Weights of a small transformer language model: 8 layers, MLP 1024 GELU.
MLP neurons of a small language model. Each row is named by its layer, matrix (up: input weights) and neuron, and shows model dimensions 0-127. Each number is 128 + 24 x the weight over its row's rms, rounded and kept within 0 to 255. Numbers have three digits each.
A block is one neuron, or neurons of one layer that tend to fire together. Before each block is what it responds to, as a language model described it from the Wikipedia text at the highest values.

Description: Copula after subject
L5.up32:142108145138111162102158153163108112108155112084136134142149126094112110152154134160150138174108172088120164101100127132085134139160164143125148112145112154104154100119137109126118143100115176110095161106129117158108107106184110127100117118108105125120116135142121124172143126143130148122109123147108126143140146134195116137085109099113107122114126133134104146140115110151155136081144
L5.up309:096121141093109106150076100131097134093108118139127110149126163110097164176170151120134096113134117125154180201093162165107141157154121110098122160130129100084147143141099120155208094136140129121097122142099120125164140116090112109191175106140138108132127134128150174113109142139125121141137136090109129096126136124148148070071090102137115166131157131117153142110120130153135150117128
L5.up337:144140145093083118124119100152095127110125138132121133108097125109136179126109112112140149064112095151105129130111149155133102121153136114102071084138106129147136112146192091098129141171128136110110120123122156134170097128113127125159100124137109137095101107134108118126121116133150140143107110125117148105139131116159107100106138078108130176138094120152121142110106133137142093161127
L5.up440:122150129099097111126102150144167119153117150151119123135065161156108142157128118167075114187146140129162093144132118146128108140145157171123086138133126113130125106125140070134160123158107161107160112121114161095141127149062137111123125137142129150151121127133140132143119146135126189142116130123111112141102098111169138146124109112170115146105122098135114115137098137099107116146092
L5.up486:188137175158134112132144120141110135105130163135098089113132146142132125154102100158095137161154126152114119110109133126116113099130141120133127113129113132136160127159144162107150199141125139123134126097112130141140100105126117146133107113128158150100129137135139110172154116110133129103112107148144107076139100106116145117059112110143119127155124152125105128164179151114120136123137
L5.up742:144148143149141120132128127124097103083141147084117115131136157087145094169154149090098174091164094135126126096119091111133150102167150116105115145146134129118137182142118173135111125184115130138097091122128124160154130148100100107171098130117133146107171145122125137131110168134172157164145112119069098135114101151137095169114081071141104155139116125105086150160134119163142123122124
L5.up978:165154114136109126147128097185093152160159123127160120139115148091119142084113145141121141126135099129096138114122103131110149151120153191129140154180148094095103139160129169112130173108160122095105110169127120128163146165135105117173143133125122139136139124088115117146126158115144169145102130133109093113141101094143103102155122090166138077151133127158147140143087134161087149099120
L5.up1015:135140148122124094134111116156109141114129124162095140177160113143130122173123132151084124133120161101119131146136124148131137116135123125139105113120108123116133110173125088108124166103118127119147130117122137140145116126158141125119098129130100135083168159149125127154111104088138152142158086066083154129160107119117101080101091135178095172092152109119138113146110175117100163151072

Description: Copula and word-initial fragments
L2.up832:109129124152121155144124141164121084121120121176122116122150126122145093155128128138123103133138122116134135157164129159138149109104196124105128151130137083145105174108101146121138146140156110127109129145083141146155137117152101126146129141116127146143168091127118082099107202118122131156096146088134125108171114141095118104133155120107098136092125159144136169126140184189119103107122
L2.up973:139186142114155152153116123104134120116129141150126111112138125104121163158127111112101133106086139139147064128143144143146149105143115166184136092161101146129128112156103124137116143109139117126127155093119146110133106116166169095119127087173101092128155136142085113054110133143126101130114144103107088126156087142123133102079110107155128122128084152164118149125094149106177115153114

Description: Pre-verb auxiliaries and infinitive to
L4.up263:152075143096128135110106107102127110139092140135122132100165093128098177115100129110136131112198089165135104144139102108127147123069139125129110173145139187134105188108153162107114107105115125148104148130123107140120164124143146142105116149150144153130144095086141075142091131144076163180143106131099125093106137154114155151148141120121141099160140103172133089087125133167155123149117
L4.up401:087076129137197159154132128141106105100102155141125116103124123091111111138128111124138154097154095150128128139131074142099191145118128109154095134145104146127086114108125099151114133124133154123150080105111132127145155144146116117125170124135131123137137118117122095130142117160105159129129131144132152117141079132127160090105114131155114126087162116131114148087171123183152113135138
L4.up914:178110154116149108149173078118067121105147124139164148100124176153119082151128142092067152113188091116137116123087103120146150134130124163128113111078155151100111145133185148154142138091093126145162101138121165132153111136121117136135112116119134108118139115152095123078129161140124143133134127087114128082114140151123121140138169142128119125110126131143121109092148137127108145104100
L4.up922:106135123131139133107143126102115100155094180155117146109140158096113099166113131113135143135114124110081141123129112118096139147134153130078139080116103145104171184122153136165113155126116104095128107149121116128106134140103105145085136111104137087102118121136119105132156144091108142152135160130118156111115121097126156115079138146106158133127113117149127112105139154161123149090103

Description: Pre-verb infinitive/modal slot
L5.up132:126139118110151106125107116121111117132116140115113108100097101095109121135126163126104142087126116139122134110112136132114138171172119173090077106141130111135158180122134149134143170125143122100091101162089118116117161127132172125111173159141105162090149105132160100111141123113133126131165140113123151113117167195142105122124108119144124151076157136164128132115112142127084158149137
L5.up271:137108113144180114107145111123126073133151128157116131104151130145077139132162145131126159104177123080092136106122145123143154165126121125118134129106132163103151135140149115138085146134110132152116121144152120135141155133163160130121158125156067129078158122098133113135147112110093120109166148105145125144124121108128162167100113156155160136087122166156127107133168146154079160133123
L5.up372:162148113151135148126190093136112126109114141146090117120178114129089156113150118163113090114125122133148130099117121075156121146106091121147137144146124147075131148164123150166132136121120140134122110152167145100171135126186097146148133114168113104129118086171106084164087129106113135163104168088136102104143101124140148087159113098171165148133157134148081089150151085142176158136139
L5.up559:138164162132119160101132140118171105149115140135109117116133150108151112129115105126124086134126086157143099100133115176146119151140083138176108165150127137127101109129133151141102117144142132141130077160101143130150185168148168157102132126139098111067131140149135120123134174090127147103131126108106129071093077118130120106161133107164127148131125145141091134122144129139145163155149
L5.up635:098127130122095107112094128161137102127186124134144113114129125128110109150140114131121165139116126137157117134128126120097153119112135134175103120134155109139133161139162108130109158119120113102141130157132126079121115166118133140121133126084151136150130093126130118158096125154114090115155121131104117143100132156079165080158134139154137137109122128137108160132140150133144169130103
L5.up778:103125143104146124133121140157139076120083164113112152127137111117119129175127145130107144104130071081123128126123109100153163107083135136124148105131152141156154140139145110096095131145132124130138124152159110122150174146150169112097136123130120151137132123096112116092108141115133097168163136098150147116136160157104102117133144183175128143099104142125135142161148114109117111117127
L5.up800:119133138125131130147133110088146174159115125140132073125128131154156119120163134128122139110164121077186115139130146123145128114096126095146163121149127112117151150145141134099150146092104124124117148158117086110161135141131105126162114095089164132146132142136133116130112164147118159124103132125126084109122077121147119100138155150109157131127195109100098173106147052174131156142128
L5.up945:075145148132125098126163136126114136120077106128111119159149136145134120177139132142157187143177104109158117148130128135138145098135126106149101109142123175150117111150128112144127104122187139131090129163145119168104120137133118105105107126164097115148155166142105074129098133104094145125122150105137128086138124123155151163120149122124124068137132112119145093133097093115145126122103

Description: Mid-word consonant fragments
L2.up41:117121170118121140130124167140147145161132162146126116127119129132116086133128120151100119138163151117107140128147128138093113105143137170130123108148104157129124126163113138080141154129112103103160083151124187131144136129153183139161149164106136121135103066116188150093106132116128134149139161128131096135149114107083137123171135111124125111123119153159136104113118157110133142065098
L2.up926:098093128097130136116124101156068137137151112122124125108137134167127134089109125092159141138103172108107151139094092113137113172163135144144127108153129132155144168120124126127127140161149104115138117154142143169114153120123131132132098122159086087117117114112125169118121133143151146157069134149081130126115128131133155108124120114130102170150111124178132143142115118107133128150153

Description: Score dash and word-fragments
L5.up63:114150139100095145111145115139133123125175137109166133126109128140150059120126114129148096111118097121141146152126100141172145157163120186115140094156106161112114133166141160061120133123137110153127105138097143135095168111157126140084132134125079103131112102109127111125100141135107086117128114143118127136089170127129129171128131103142163115141112106177121137128110158149149135135112
L5.up250:119160138107132055118149116126172145141198142119171164150107131120130123190107114138100092170157133129115139114184150120137122120129121109137102144205131199143114117153108165112082150160139132116154137140157142180125123162149133142132084109152161128193127152125116095135149130109125129147164127153147132132117114096145119158142132105139131139143092129112111135137148149154124157118104
L5.up254:133133150157154097129118141068131135162148100181114114158126116111130140172125097113120120144125114123076107148094118097152089109107119120137161144143119111124112136111121150068122147124125127177119160120071148117169131144114150121136141123115081134128192148103167124136155132107085122149143143131132133111150093095111117125098088133167147145158131136102096111167123124144127185092109
L5.up431:123144123160100089092127095134137131134172125092127126104123094133134067107144111112121152137160118122112102150130097097112155086156152162143149105133121085128171131141102135112165141133087137140161086125120130143152151145108128151116096105120109082090110110151128130160122132126118145151136100087142123138107141130103138129151103165154117151138195129148098109155112143094132153119142
L5.up484:130152109104123151116117145143116117130099163127140158118105127135125117119162093158125164152150124144115153101154132141079161117123140151123125133116121136100162126145152099158113158161108141094086093096130070119123065144178142154102087163143094175130105112135134098164108152155154150162112166144125108125108115119079139117131135151159132136097135182112117147154160166095122123149135
L5.up574:137126097170157100101134164130084120104124138105134143108150143144142136113104135143095115151167150153143140132118125130106128130093093132164133103131130118105148181171157144075106180161068132098079108177107185116104087125122144150148099144101133154097178091080116146132148117122161114093132104132136123153113143168138133148119118156099143148143124171119155129093115145163106105130117
L5.up602:163124119092096123145094145115130163142133133086075133134120168102145072092082124128093112125105138143150187103138148110137119117093168157127146108118142131145128126145134144148181146110123114141100148156131146143154162133122124111148111148124159092126117097132160158101145152092101131120120151091127122108134154137090130149107159151104125145113113138130121110144102150172087147135118
L5.up980:156149148086117127095165174135107097145057139130133144155172140117116136113119130129160139125158098149197116146092148085158145132095150147111110141122109128145130113138095166136137135128120158125137136104149121100110084127139130168116114152133136141094162144133124143144083130177147128152127121093099136141107105122131146099119107098110112188133118151109148119138130112117124126152163

Description: Infinitive marker "to"
L2.up249:152121131117120126101119135105117133161095103104128152127080175156119127153167123147144153072149118143148127121129155116121147171140143167122146104136115130082147134145135087105123160070113143087143125164176106109146133122136124143097169110128143123100116144133145124132139168160108129108139105069171124132121143136147128134157120123137108103123141099110138136083131138094118159163092
L2.up856:119113149151154110083156124121124117160136079161127119109174191108093126120111157103153163139118134147130124173151146138126166134089088115116093120128139130144116121202149119084159144116179149124140115142149117131137146159167159131154166124093109151098119151142098082136153171139105159129143119126169090147159098154143137109083125138135140161090124143182158111184131133152142082139155

Description: Score-dash and mid-word pieces
L2.up478:133118147165144123075109149138123108110142116094116119109131159143135106108129121144146166137138112086139108093123123124141114104129103136130134135126118159143143092096153150147132158177101120083116139161115113149186111172128108080134113127149132162114158109126094113166100109176085095105124067120105163103115116092142142097150146124138204123151118135114116141142172139122152133122143
L2.up763:141138103080111133096148088133081102110154141110200120107085149119167118137105137127070139128110103124147128104129066082122167117154093154160136064141141126108134094126130137148146170157121091124110165125134134121167111126099129138154153105116089162101161078135120102128136128078172105094140158144148110149089130139139154133134138132101128147135136116161155131172136111093141167122178

Description: Word start after punctuation
L2.up145:158148116124143157165121064146147134114163125105143128158148126073173136097132090129142128130127116149135098087135110095113138148108139128118090135077072154142102146150125135146190130100130152100089164135123114144125119123146116150108137109061093147129170156163122092114135131137089120132149150165152105142098109133118126070091098100119125126103130137122104107104133119094145188120139
L2.up210:107132152099123117160124130129162138126162145137149125144162118123167154169129089114168137090161128112143105117167153139151159110143141128158175145113133145131121123134121178122186146121122096145128126136172088152106118140178118144114119111099136126143126164151137117132123123146099119131147100144141112131141125189112125067154133152105080142099143172094096108113107065129137117156137

Description: Coordinating conjunction "and"
L2.up410:110150110151146134131100117131141128131174138104103097175121167119119129163111138154119109099085088098144090104122135109170149105098110113144102138114111136136118119152131083118170151119156141103184172139084111134146107146139156128142106137106102134123140135128141143115120129104101117131107166118118112077065101087095115139106172132080147082128088133131132141094107136109157158124128
L2.up896:135150125155083110158087134106087138117163101162153088135148104095141149140177138109097067128115148148128124123168121148140123122104126159124113134129106131172142121173123130121131121144137141127192134105107131158149124171132127107134175076114117134096127119120077125106113168169104089152111111127080116128123141181148120133110158131106136152116153112101092077160109150148125174142155

Description: Article a and have
L5.up0:084119126135144132077095118169144149151144115146165076136134131154177121146052095149147155134095146136129118096156092124167121096140130098132135096138096146128095119147109130133114123103121134165158127120074129110163129127113095128122136130073139137108125137131114140100109131153139135132122139112116128119125109143073146130111128164117132097136080126144072162125173113137139102102138
L5.up236:134129113122170101150087126126138082118164129145141123162084151096143145156134171163085120111159182133172132128146109136089130127140132164159150129145127105109092144113139163126130133148128096126139069087169130127130128105164128164142139126130102142148155113103148146149132132118181178100074081111134147083116121123167131102129136159098107162114121115121136130108119147169091150109136
L5.up276:117106138107115136130093159132111117164115099151124120138148150185128119167127130099128139161128113104130139145136130129134130125089128119112149108101127144133098130110116145057142158091146144137124160127168097172177083130117107165151138144163154105113132161146130119146083118137116121113146102096169162091100155142123129166078145106086146104135116109122105148127155123109156145120124
L5.up493:097149120135126132037088158161178160112131126099085130132149121138138114125155108136086149131097125138148129123149115122110150120088113135131090111113195122096117154148115173149122124095121157105141137136070100122178140110132093133085154158090118136122120099129146134104118158124161157117150134161133123130137137063169171119121108155079170159131102141094068114179074144147133124109106
L5.up568:152110117146118125103133158129100160151123099144126147108113153135123140142135124150105135125165123154182164123106116119131117092120064150134107155105119155090130127134082094108090136099114081092143155129132111149128158092119100157087111102119140126079183120100135106116102147121112117178119111140098134129124130123168143103140123085098123118149163145120169169160105112135133143120113
L5.up590:130144146102125137112140079122127134164141142132130141134105141167099130149105114142161103109116095155186171087160129129158140082139140127129149103119121099134136090107092128109175109115134127151150140134167098121090182105106105125121156145141156073097148150099155112147137166124167143145133152064141158135115142152141119135142138157082124151115111172120122130127140153096130116143133
L5.up660:138154139074106102130118133103107073094107100109140127124111106149142114158133135109088109130121145134104142111130123145127126145150115138101128131105118154127156122175132116105122136110142104153131116065126108085113136117127123122090168155113162148163165153105131105164111086096124075151103097151145101136127160189119121121143126154118138119127147110081131107138103121142133128136098
L5.up809:087132122142119103160143141159127125065099120126119131154119113104137148089175119116095151147135128138168108092124083123134170094128131126138132079108109090093122104097099109127183108132151123145122083094158109153100144150132144180064143108120169130095098106126133131100126102130159149137142093115134104120175124107141110100102126117139111135137137140113126133141115102162154122123128

Description: Passive participles, hyphens, table headers
L4.up410:138138116094086166117117121134134140157140127090121092115137110109160112111160128161134174135149140136092155082115116133163121114144092125100142092133119129141134097101095123158107123121115129114087162122140139099143129150138128120133153119163150088088150139133123146097088163144156102126146132118108129115137127101126124183084114185141138094140087152132144102098132098135181092114150
L4.up775:136110130133087121119111084123119137158110060065145088175086139150113170122127094131165142161149141158124158148168116103137153132125170120126140134152119106100127131138116095131134172108113107138130127124132118176100142139135144102144106093109134118143129124168097072173143093157177088109160132133118181098121126130132148101114142165128109129141138105133136136127099123143108165111148
L4.up812:135108155144111095076152153127109115157099146152166154129097127134120173120147125115125120123113181137092165096089141126099100168151148113140127164139140140133167125105138082143139119131091128101123117183125134183105121153174125157126108155121131137091144107145131127146105126160122141136138095137099147132174120151141122158114090119116159134160092144096096110094145117162112076102127
L4.up827:103110185141111129116126125142172158098142136155140103126141114144079176148156143151136129122099115131147169092095143130099164093115121172120161156106128127111158177148172163145136092119096143137131088124121087084117129155128130169172140171119197114124102094099123091087135082130195122081118139121128136090121106115162159120091135127121125149129110101119108137103123169148129125145115

Description: Prepositions before place names
L4.up108:141113134155140132117105159137108118120115145139096124142125124130138129136148112099076131114162112133183109133109121138167151144118143075126089147156076166108092139110113085157124124146083138084109131098129169081117122147192140180129122135148111107104147134131133104141168139104117151125124137086155162142134082131146126126166170116117117170146089128113155090145126147129083123142142
L4.up439:163120125119133136121127165156084117148143098105119093114116119108108102137118188105085135120122127140128159128105170128148131127117135103182135186111099169074120106113137092144166127127111131089162115125176120118131119180112128154099171130135123128114121130146112147122133093116134126132153116091140146121152120132079137125122166111158117093116124103168164150130131096131100109139155
L4.up625:165153127105132187119148142131149148120150123184083122153090144125128184159107161144130151119132136150140104143135129128150153108112101101158056110106116162128133114145126113143104131107096114110132172088100112147138110144140113113120095130118165098125150138160166088098115130119163147124084116152118118126147113116130123099101099165065186129140116094117174132127142163117124127130110
L4.up1020:128151133109136127143108157147119132144148150125095118138125139151121111108132168104147111101113105118163102079131129096109154129092146153118073161136157155121115085130138097156135141119089145080136190080141118137138164100157122141154162153129138136153138115110165109137154145107126184135082173122131150137120088110135161129139136162124137139111147094134115056104160106125131119127138

Description: Indefinite article after prepositions
L4.up167:112118134109081122072108114157129150115132069123125126118116166109127165100130094130143132155130147139176138131117129122152092136120139103164175125105150090119159147135130170160146122083126114122134147105148089146109146128113132080146132125095169145114103119099156151107158165116135112150183113175140142123110122103112137086120160144104131127125117115119145183142101158094093131139088
L4.up438:131105138154117155090133148084109124124136119136127150139134141087131140125143111115146147131144099166171121121091115108149122110145136145087157148170124131090138145133112095119125122123129151109128128154140132119126117081124136114099116140107121082109128159097120077155105158129150147110139116130110159145160191122150144159106106126123116106140159138089132130119145145084109140153090
L4.up573:119134094154131119126126135184167150086123095106091118100159115126123096129119097138117147129142152105100076112124159136132128116155157118186156130128123159125130055143119126117172114137135119149146157110097140093167120165096141138124110145144129115138180114150167176133133150148139141184080105143130114121116124121130132114148127110145162130105145056136157163113102118103086167096106
L4.up581:117164177167113088077138118126129136124155100135157162114142127124137127156165109139113142097115126149134132138133139141145122066122118163147147116132104134151124151124165127125147137122140094150149120077124062089117122176110094160148148087153162133108166120136127115102096156108131082157112161187111152086138112120082111096148113155122108113161143131135150130112171143102177115093101

Description: Hyphen joining compound words
L5.up61:183128125084114100146124102095089147147112083114125134159131130158132131103109120128128111136119131135074133123109135113130124129130135126145157151101135130139158079126077120171091177167091077106160104163141155132139087140097095147114188108134141115133143092094131117133120163163120149100134128136096131112106124140144137130163096140113136130124117132145108107074152118114123147120133
L5.up270:112113146134124097098116141115147136161117111120114121107129122121180099133110105151068142146109116106128102134124123120168145144143144124139182121163125110137111101084114143124144105109086137174140104176147119141136137123086173132161087133076093132148076130103145127138153121140142121150134132153199117112128125102125119182092164107175144146147128110106116129149123165128117121122087
L5.up285:134132155098129110107129134135131088137132124131130091111149121107117148131146142149123145114169092116114092143094158106153103106124109153126102180158137139119116104143120167101128160104091103124124129127123132124111178133125112112144126122089115155154110097152123129101154154140118111175118113135103127134112122102147114127109119132105166130153117099115158125102096152108096118127097
L5.up421:143179158088148118117193125081135148134145115141109159142110130135169148134129099164156139118129118150096157092127090113152169129127118144143110140157130098160131134103128158132156145169113124130088112148140123149119149107134179117149127130097142145113129136106152166148133164145151142134103145122095147165136142165138136123149119149170116080077145086097111087149135107174126089142121
L5.up652:140110098145125140127104112124140126156105112160109142151095153115141102155103155111090141109137080153085141157143138119179148101103109152141104178165146157106130136134151178118106136076124138131095112152155104132112188117149164136131144130125152112167125143127124172094140101121129163141122080157143116145120107118134141089144105155102170130134164100148079124137102112108100114140104
L5.up669:127107144136146113112152092121077112099159089117129136154099073112116078152116144145125113090095111102079107106113143129104140091103130157121143119130115174116145093164130088118124130124158104112119112152143136161118122160156128162089124140076190143097132044114142138118147125145149125111131101102119151116129145086158115141144098146136103107107130120130085137095119151099131149120139
L5.up851:135133146109153113097137078160118108108129146168152139107107129135167112189151123149142127166098111128113074135153158116132180132159162132142106156134129124144145148161096146119114181109142076133167081135120141136094150122159134113160133160161141143122134132104110129130103153120150121154156118152143176119135116157156121135099130154108128113095129134138157100131121106114139139141144
L5.up923:116109125126095147063130139150107107170149140139137154107090114116193120106130093160134137126126109108087135096076131108125088118127125143124122126165111130110139121145099181134121164136110108130114093123163150165107156130150131108114133140105161126111116147127047146108151161134169141135135083138142200133099103110137102152155112128079148128138099108092145074094115115179153099149130

Description: Copula before predicate
L4.up98:108137152102119114114146145127127134157096138103116087181120126138131095171158177150075138160143135081184083096114104109145084087158078122097113139101124106161123105141130113131137124132137143128139082150129130145156124114112161132127144135079109155127110125148098167090174162170117182152144125100141081142141142140134135145132104062101091118132101115131104158166093128105122138100135
L4.up291:138152140146149152152156109146076148094118130132068119133104117108130142144086123131090145128158121143157118101148129149089091131168093160129117150126124142141147128117148115149114158151107115122155107108102121133122142145086125122138157117129143139122170121164128143129100173133080170129135114103117151109113141140200135147120092097138077135136123148098115080148093088143181116151097
L4.up543:131126129130120101123189174123119146157148119126142112145144112130095184156141120103108127158121134107161134117099099141150108112112147155108107158118128119195157121138116105127089149076102094134122155130110129142120117162144160135109153133113158158094133108103130133138113180148158146134094092122144126153104127195141132096122143135124123114094117117109114135138112095173122141164096
L4.up839:122118140189094124184168131154145142138125111119164094100102121109139160120139161122100155185132091142140110140062174165107129161130140105123130127137135102083107157152181115150133132205152098105093126095127137167177148165101100149134163120123081151107119133124131106106126125143070123128093086108143114134109197138123133155158124171078131115128120099162101126101086112163164136130152

Description: In token
L5.up41:102090101156136092110120173112140071082144177146132140128152154120114124163131159089113140127156109096107138101105125194140151109126187166102131142099115138145123140150167148133115129115154149111099136116086159117142110146134110145157151121127121126120114098149139132178135154136152191121114114143108117112143123147106123132114130118168144145114126110105083164113122083132108101095120
L5.up227:154074114101130134162160085159080143118115157138126125123145141164164147142138126147114162079140098110139118111142131114141131113166142158151139124153104153124153131130098125136122133128127138105130150139140124106100125161124124105116146115128093144126145078106110165149103143133111121136145160132127117126125171115081122136123083137109162067129151165129177131132106104125134147114114
L5.up601:154110079136120128105114126171191132120154161146143114100158139122115095145129190138108111083113081114126142142105095161126149099085156179099163119150105150110130114140100172124117110157120131087102133120111161107135173122128129102105130110153147154146089131121101110160111102111136130148147124157061135094120138081156125139124120143139133122103167130148174146175098107117135154142121
L5.up692:109124131150103081148128144072119140147072130148120124148134136153128150141150159127084167111105085107145146133143111162135111121107125147124153130126111123155131122125125142128151139080104130111174114151125184132126100151110169175143136139110108129154142107172109146119119121113092117149146082131137127148158139116112137152160160173113184128135124142144113133110097091161106122124127
L5.up768:125155145149094131101175167156104127125151129169145133131114137118112173121130133107159079084123114167136148124136170124155157121124134155138097166143124139118124124141134149137109116121081150093138136129166141122128166090162097171093130167135095125177118096138145196132155130115096137135140103108115107143085082112162138102131143137124165153109101135164153085136134113110105136175102
L5.up797:109128127153150109111074139169106153127097126141125133120159176125135153093100142169103138071130076131118122112113114143157107139136120105127107134136140164146116140122103142145110120115076106106121148145153153190110117150120145165108135140088081126191129140081154172117144106175095136124164122099130141097111128108114135112123130115119116117107112103151135118141161149136103098132083
L5.up821:174114081141102145123114105127151094179116156140142094084128084143126101117145110123070120109058102124116148100109135085138131126109149144168116113124123128145091141154111157100177137101142122140134115077129135101143146103144130147145126132091129140142127128093136136120145135142098155143147126132114119120096124073107143132174139086096131140111137120138140130096162101171097097153125
L5.up904:126156144154156112137163135145135101147124168158101172112136121140174118159158121137098135123144096090132107104111105156134100097150147124135132150136078189148142116144157157139175168161104067142141100079116154080151159153105134182127129100132119110122126139117124126158101150129126152159172128103131134165084126116107127154106123118128131144134136105094143128124113097140152150131127